{"n_layer": 11, "d_model": 384, "n_head": 3, "n_kv_head": 1, "head_dim": 128, "d_mlp": 2048, "vocab_size": 6146, "activation": "swiglu", "norm": "rmsnorm", "norm_place": "pre", "norm_eps": 1e-05, "positions": "rope", "rope_base": 10000.0, "rope_fraction": 1.0, "qk_norm": false, "attn_scale": 0.0884, "bias": "none", "tie_embeddings": false, "parallel_block": false, "init": "normal", "init_std_qkv": 0.022, "init_std_o": 0.0, "init_std_up": 0.022, "init_std_down": 0.0, "optimizer": "muon_variant", "lr": 0.00806, "lr_mult_qkv": 0.5, "lr_mult_o": 1.5, "lr_mult_down": 0.7, "beta1": 0.95, "lr_head": 0.00575, "grad_clip": 1.0, "warmup_steps": 200, "schedule": "wsd", "decay_fraction": 0.781, "decay_shape": "linear", "final_lr_fraction": 0.05, "batch_tokens": 65536, "seq_len": 512, "doc_mask": true, "train_tokens": 442200000, "steps": 6748, "dataset": "wikipedia_en"}
MLP neurons of a small language model. Each row is named by its layer, matrix (gate and up: input weights) and neuron, and shows model dimensions 128-319. Each number is 500 + 50 x the weight over its row's rms, rounded and kept within 0 to 999. Numbers have three digits each. A neuron's up and down rows have the sign that makes its largest values positive.
After each neuron's rows, "fires on" lists the tokens most often at its 100 highest values on Wikipedia text that the model never trained on. A number after a token or word is its count.

L5.gate1038:542352510476553521578518381513577500560546507543489555489394555476521447490434512581510499555461438548564583494492533549466459528480470453493604494528530602464546476470541552412473553458560437522545458480496430480526468528540591511545546438412438474504532489526488544485500503588589430624444472497508613477439442494475497475519487353517538499549548552504480511416484544397444509460472466484462462500486546559421490391422545482500496441503466483472524465524408512611546455469489495474466465481552530563523480518517453458513581510410508517433555511459480323572504554517495503465
L5.up1038:501502399435506535529487522419591528624470501511451560470433548409498480528529490578577531595483537562520534437449568465508387481564523511468609451438520499526589460560453495466429488444581493480496504483529491535453370452549500522466452402476453504525601510481527550522555478488586455584519437529486523574518517472523543507464351406510456409458552444617486488484443468424484562445558470456472531493465531515499558477530536458473529464503487464476606506563491527507540508564560404520545474526529514530461552536552460474537425459508479543493548474398574431489474474539470479481
fires on: "en" 17, " |" 11, "as" 10, "ø" 6, "all" 6, "t" 6

L5.gate583:512464558475476443492472393468486541579454500574516494419491499585520522603566554501376438551540521449409547516568534535426523502475532493554534526539539461510525499463514522532427494524572517519533464499531403513526529499523538450513409532495507517537441447505522470514529480454555540427537519543458517506543397578534517429612536451505577448563471476565461524473558562484517461480580532428465484549413564566486519537659508525555489512569455585510509525589467532510612445490545363470508545585406532451543585492503563579495510527528486486516499335527436687467562540476473540442
L5.up583:441534596566498550516536483437483465490509501553496537544499464474488485497427540517476549529469514507476479424474575514488513479487500500488509517514541451555496454441540486476581500552574531452552503518525453543541533442612555511511562518512496479411486533541463483433468454417537432564539510444523496469452438429594639438465557523500420530458468562476555480497509446587564504522419521541506447417481578436566413523611476530484532585531546637525461547520478420475512448470435456446541524482446462511412450512514450487498432432496520513497596490499554489469495516462518480441
fires on: "a" 19, "ia" 11, "y" 7, "an" 7, "ans" 5, "ation" 5

L5.gate1609:456519540451499515490545513482482579439472526583493619474507381574507357441577499548552481473586515491528474495557344586482602574494605426453470538417506452520528538536491565438473497565518497549420475508466551486535506468588465440511454531484401527588499533516501484509494457578493467465619471449520539485453416489494492563585567448552604437547509534453479406433525534509558493518476437430438503417519506533523433494454489511550475454575534406468441481415509484470517514462457558508515555546368503477496478602493549508408541506519515430469516479513532524463457505491386522551
L5.up1609:513587565504481482525428481529443563481532596549499546421478429525462468505549552521588477563528536518499535416538526504420571519517593401424566550425509526476568543583550502561490586462437460463548518534604479453454589396570450499422415512551421541586491464509503503490538541545567470544462459530513540407556481487446612473453454531549539547474550497442454548504552500446525494519477422579512484342482523427643512516506385572501603456396571517512547483576552454457495517534416529543572565476510489517470433626457515453481515520568548553541492488538528507524462572526383492537
fires on: "\n" 64, "ia" 6

L5.gate884:534465404505483493487457565491494464476476515524449559515566473430504576430570560534605444520511410512404451467479456491526552379480531498526518453469583555444444375567619493557498485449456515518637441448522503456413455548557581551499426501491482548508475501583481567410463495455497527516444419512523496573447487513420511519504523482480594476532486550562560539483497575461544457472544491556573466509361535410524472469438488452557556567442443428505547498473537488464490487413507478462507544459587515520521561483473545535488497481501496440540527486478469502509441443575476566449
L5.up884:501420554462472536540560530512467525508455486507397545537542471462550532508476559564463451584512508580522497507532467524485558437408522434515510451452510503552501528448482544441568451487467516516534514491464474515545554528446535604423469505460418514560610561493625483536518534460456481451540502538466493520530435471461484457410549549480399438528512516591476486450403550510406356399443473496487534528461523505498393518495392638529495583461537451611581513481477499430497454403468543523559506522546531544523462499480528487488510486520465469471476444521481555466540441510517432499
fires on: " any" 14, " some" 13, " with" 8, "um" 7, " one" 6, "om" 6

L6.gate1704:549623407532498421543463466486555542495536418531499487592538575454550486392554495466433568483520422536493484490475462487488531503431492512567548538582458572413480528504542565593574446512551496494529443482515477531499548545458488490415497431516508522612461536461481511465499522447571451486577478572538453613564480464525433560453550527504565587586484520479513502488488508419440478479481516506552580490479475489481500546508473487465469465544446563476484542575560444519494451451532400525514449432442478540435544497523535476597533480441545473503502455540482596532558507489533533531
L6.up1704:448479445541528504477478557549609500533401559578512429460433495538541520505528468554522451482400410553428545504485600554360494579465514544506503496473446514396420450528540516457514520550564565434490509577556501494452565481469477467494427520610458578464451440502379542522411580531467400469523446508418403468512500516466405481427478488470526511511494500477516451436444501535458537532585510504489393390465560451525560489518567477526505479546459516376525492528576474495454448484532465495557497452557499540486386421487480496527426483511568528497478442478432560477508526500505416601
fires on: "N" 32, "RA" 6, "S" 5, "AT" 5, "US" 4

L6.gate2029:472457523599517536580574537518445476483504493482591532562507495517449584425530529514484530558499417530466530483456439482611517587486497470449557459431513492571552476547538521514519500513461457569560639474535508498491449464439578429570468449533572536610573411574509613458511363497614415551521464425457446485572431567461523493676429550522488450539401488410566516528540520545449502524579530467525479537535445446405477533475580515489506451475419501438490450449513541473531461514469451477522483518541522465553554562530521463455546486541483529465508457500496447475439558519512473526
L6.up2029:441496513608504543554561464369500454525457523550473542441497412540481494512425514527499476551516438510478564466463530469580429422430509492441473486512536540534545540515555556456477523487515530417482547522421516487552457426425527438582417526526484529521519445488475529380529462527566458518457476491489518531463482427424514459545537566505414415591509507502531489438551542480463511559519504565475557531535499462450430514487611394506537513507384558542573499524546557509489565458501515588525502447549484508615493521579449514455551531536560527476513414473421419507478524482606514543
fires on: "-" 41, " " 13, "enn" 7, "al" 6, " \"" 4

L6.gate233:449609388510525473511508427407474480457612417502473576557499571488544411544514563542492488570440487501558507524505507506547446486369548516552573486396493517502565411549558375430471492504576553553439514542476476430463514548565552539529493582470503522454424424513599432516345487488511507563487472473538540497464361488493441507487484576493485593381459518556519547442570522490604586483464488499455466484509541556430508505485561584582470431481529507511518554569491557463614465483591475578514541493536409527506431478416541440428579445532487466429513596550435478495532448501511557548
L6.up233:502531479476438459443446455521516555548459485409501600409533428548497501484497555497537478515369372470505511522498469540530558550428482535401508489549556518479485520410431581501583508517575480540479518490463536485429460466517471467545528493503465527525502408389514515486489495540432467542507415515482397400477541515474445463505484468423513520413539544479511465441544509528384512456513507486519519420486587487371546525490518613402528386579469523519633530384513415515571643454568428557425528523474414475523543481524536500561430420431479537432554552508504600526539555507461528443
fires on: ":" 34, "i" 20, "):" 6, "ent" 5

L5.gate1025:595402427556489443441430473515486552466573506490540569510461533479513444544586572539480490524524503475484550521497506439578498599299512459526473437425489452524465536523475554563438437458523514529503507544459495569526453557582432483440437583503519500423538519507542514465488525542436403502563501538484510506467456503460508465500454577489472524456545530551451445522503478429469539479408474441468449588446487552507526433448454475506576571488398426471453543406453491537623452521540470462481480457445432433480436529619494600532556486544505499557443464450537470517482475471535530531
L5.up1025:487450486492499446506563490524487621521452493430562573477568419533436548509471456540453444437486399513504455550485568344479528488473456462577464552514581470489391509636613626446518519491489507459569550545474420508471585530497488498504565486456484522505404537554463439466558449561441569475604512443577514436454511549517513492482515456520431484533518547495529464419391460525520557576515507513568439483478428589473502483449510498496546484603453423474458547563501592474500617534550444613596498506442562507518599470496564520486474529500517500481519449470514514581525495565465458501
fires on: "-" 24, "-d" 12, "el" 7, "od" 7, "-D" 4, "-f" 4

L6.gate785:525420506545521468558483607593536504397474489524411512528557516528451474505510418483530510540522568470497487471485542522490417432370507550496435499377574458525564508501485511589485439526428464511538508489486513505537473565481489530514451521578509485486423449472536518530625507558488450490544433494404501525461527415546519481537456468527583413546512452467425432517545517393480430451427502554452451505531515481501520494540490433513460466420491460474512503488428502559545501431592614467420470492527468565480635518462507470442501449497503372599506527461531489518516581517452591589
L6.up785:527500463482504458445408478521537544522489482489556437530511433454547531550445463510486503556445495523437501461481600500512589556523531623578478522551381457507522414462470467559451469593508523481428558430542468591498460521458478496515404499468533566466484461539462525422549385545525534402524611509488551558494530532537522545507626462520552375537527533507426499552505461452450492623502405436477550522547545473502496448406520572498465530593502471528530473591504438448436512485490495482555494508497467528528516461451544514591457577421592415525485568476482419479537518440467483576
fires on: " A" 21, " P" 19, " Sh" 7, " Th" 4, " Y" 4

L6.gate1026:404533455561442568453490562509599466500486488504634474393449455508427500517465500489508552550407439554503473493404407387494562490458422520531433500546477537532405542623475484556534512581475553540475477503510498504479521527576600558558452441530471592545468588572503525432510431527480488460530413505549476472528489508535503416522365476495482460413528532476488538418592539466563562519452467556539535476548551525502504504539541584526534536560457387495550516406508446543520541472571499569502613570434474550482512434485511412460464473457570511488482471500445487555531505447531496481
L6.up1026:426506527536490517508509470521487531410423497481545460478433557426525545481485516456541562472486550509497477483487440530495513452477480541523578410538441558494508505498525544539538545473496506571559544482467506551495569447624481602546497590447565543453462585453518537541527549593509448540550402464488526470543543533458512536594396538555573465445435484474406379415466491564467472521442592478536439440460539485582639511422565476483428430533467512506593438466521548488543514493560484399410578510514469441470477503478500450596483456459592528504484529509581524522464507471540466572
fires on: ":" 45, " hours" 5

L5.gate209:453436474448475477539526504517525510464478473398516493540478510514537549409545424527527548458599475602529591490522524512417541506517569593531479544450480429475521533560515492491450487532537561516603548577535516457547462487492496566515454569572550579523516483523406473503551450452469433489462532474511486390474443511467561514458514467549382504545434481518471494474544436473548484488512411470486449509515475533617563438607505503423367494544476443519428515517505482559409436511610493449408468572496580426513519576463492608460559459499540463571494463516519501556486594535487454521
L5.up209:565547561558548378543552561563473510521475489495513544389502472512518558490501523456469487466516483458486529564531436610453428481588503461443482590516531472485510503357499420548494491430424530374602507466471527452511467540467529483572444465485528512451494435543532518468447563521439512506528427441397516469471506466553453512529533451464508603474485488471553435527510399484514479541420596519577411523519533499561484504462609459498524384491499565557448441469415447493480478587407612548543503474538566486501470516511542446475507561576443519500554499487470541544473418504475501468
fires on: "-" 75, "w" 4, "ly" 4, "b" 4

L5.gate1042:443424469473481438426443516464522525489508483515526560495423485473482481447453551444407455448487472482470544469547423512585487497418422489493425449520534597549488503490588467447465555410490536498543372501563521470543480583535487640523533609469497472518543491492491487446465413621475601478466464448566546556518549548489462593542542554565497445493514583563538494488502563539528503493528563458511531559356589488498596470513549496516513464456466490549452524428486535575514557478574523463533404480456470554481510448498481540439539548411438406584508477475560420513501524497487538573
L5.up1042:479404495435475459501538401470534494500532463480546511446584472572570536504542407445447546429472619512484481570543483521515555481487477465521526398546548508534498603517532506476464517526482529503549531502526574550503477455535553600541560459419499461554603549466534575524498453552504438499580551440495537417531537456474513564484507424448445532542481494399542540561487497520537456570511503598540595487546495525557408530527528399485435503520450525637548532536498513432449511463361534477548570386515486502499611542599489440568559512454522440484564586505448494502481581468533495483
fires on: "." 37, "\"" 19, "augh" 4

L6.gate1967:554486454492553470460387496447550546610431477396512627515577506604461512424486474467537486538527510491440537430471534496476516531486489539584501488505606552523494577487547480488521592519537557467471496502532428575445533544536490588494493461632480506643527406456535510413582472576507439590533480426392604490546388400437521484525575560442470539439455467499445560497549517541579543601495505473512520469530477544515559456578500363459550541520468554558587487445529438405550486528501444546528545476500481414487561456513494519509537506507450450457451547439474514488487497423479458526
L6.up1967:481462506514505436539455430471454506521543536501530499504596489576514472478343518509474515501526619515519470467481424528511589529434429494522511490565562549491504557490566558446560463455560501551520546381581525509446608512480528500517564496515472498635520527416545487479593482534600552508463425513468522534552510424479397502507520405505516496579564474535620570457554440486434516552481500547414554494499555473562521413448553369470605465559483534484532490575527333494522524489530529590469599430594475454501526491449548494527539489471545493494484539512473500495458487435494524529
fires on: " \"" 21, " in" 17, "-" 15, " as" 10, "." 6, "," 5

L5.gate923:467503479444578443499545553585534511520534422425408526573455498462481422387634534463504532482509490453389515524467463505517511556508517444421507468539534503439532559564471531476530499489549465546519478528465490505455463510500518393461450541489507471501507590551592541450559461652626465481486528519473461393454554533449470521580609471499467523506495538452464555597481539552436473522577466527499515531515504468557503570471565552466540507548547443484494573543479516429582485530510544429455588460498460601464531494498490430540540509503453595475582446514508502474484555425479529627
L5.up923:463472481479490534516514503468585495583497431540452478530493539472428485546508549433592529472536508587418439492511419587471457473519514570484536492480555481516544596509435453563472435521377512512539490510565525493505483471542516477525436539586520552489459570509497476401563521465592489585506517542500583483524569501460420545459505380589523520487537515594510629552562566436439545471545459508460453508497477454496518586522492434501456592496531438589526512511540397559565492538488507457483391381477483480534496537517551455499589538579623464541546405566500491444495460433471503508
fires on: "\n" 62, " |" 25, " |  |" 6, " |  |  |" 4

L6.gate736:439526482492554458563535430498590471457497534471552440495612536492562514581390489505479437457583559457444511552485483483561544555475601484526467428484421510481509417558508445546501452473454493609469571576566439401566599492500491484556532552436500567424454531468534551430528530496686583553494492406466512406471466517553550666519503448451500489464503476509443532554507461499522563518429524532529480431490489462564451557553497635555448418516496544468441503430505486479488533461472582489468578478577491464514504592440448479505432507486461423588496500472472526507533527470526417425
L6.up736:473426456536452554557523481494442440455526490478516513558408473527441531561492537541534530465490445532454558455481466499544532509455545571442448466530403533535558519437508481519554483529516479477549490499540387465563468473442496498558492531545481411520611494444456509477511563561521411434417513473444496558519535444518631553556497446450621524449532584469545496463502545496565462421443430476546445468571392446480546542553380452569582434538556629565503521478552507597520507508556411507576566545465509524412454538525569467548486498402546510495398537474441439527493471464492482473
fires on: " of" 17, "'s" 13, " on" 6, "'" 6, " of the" 4, " in" 4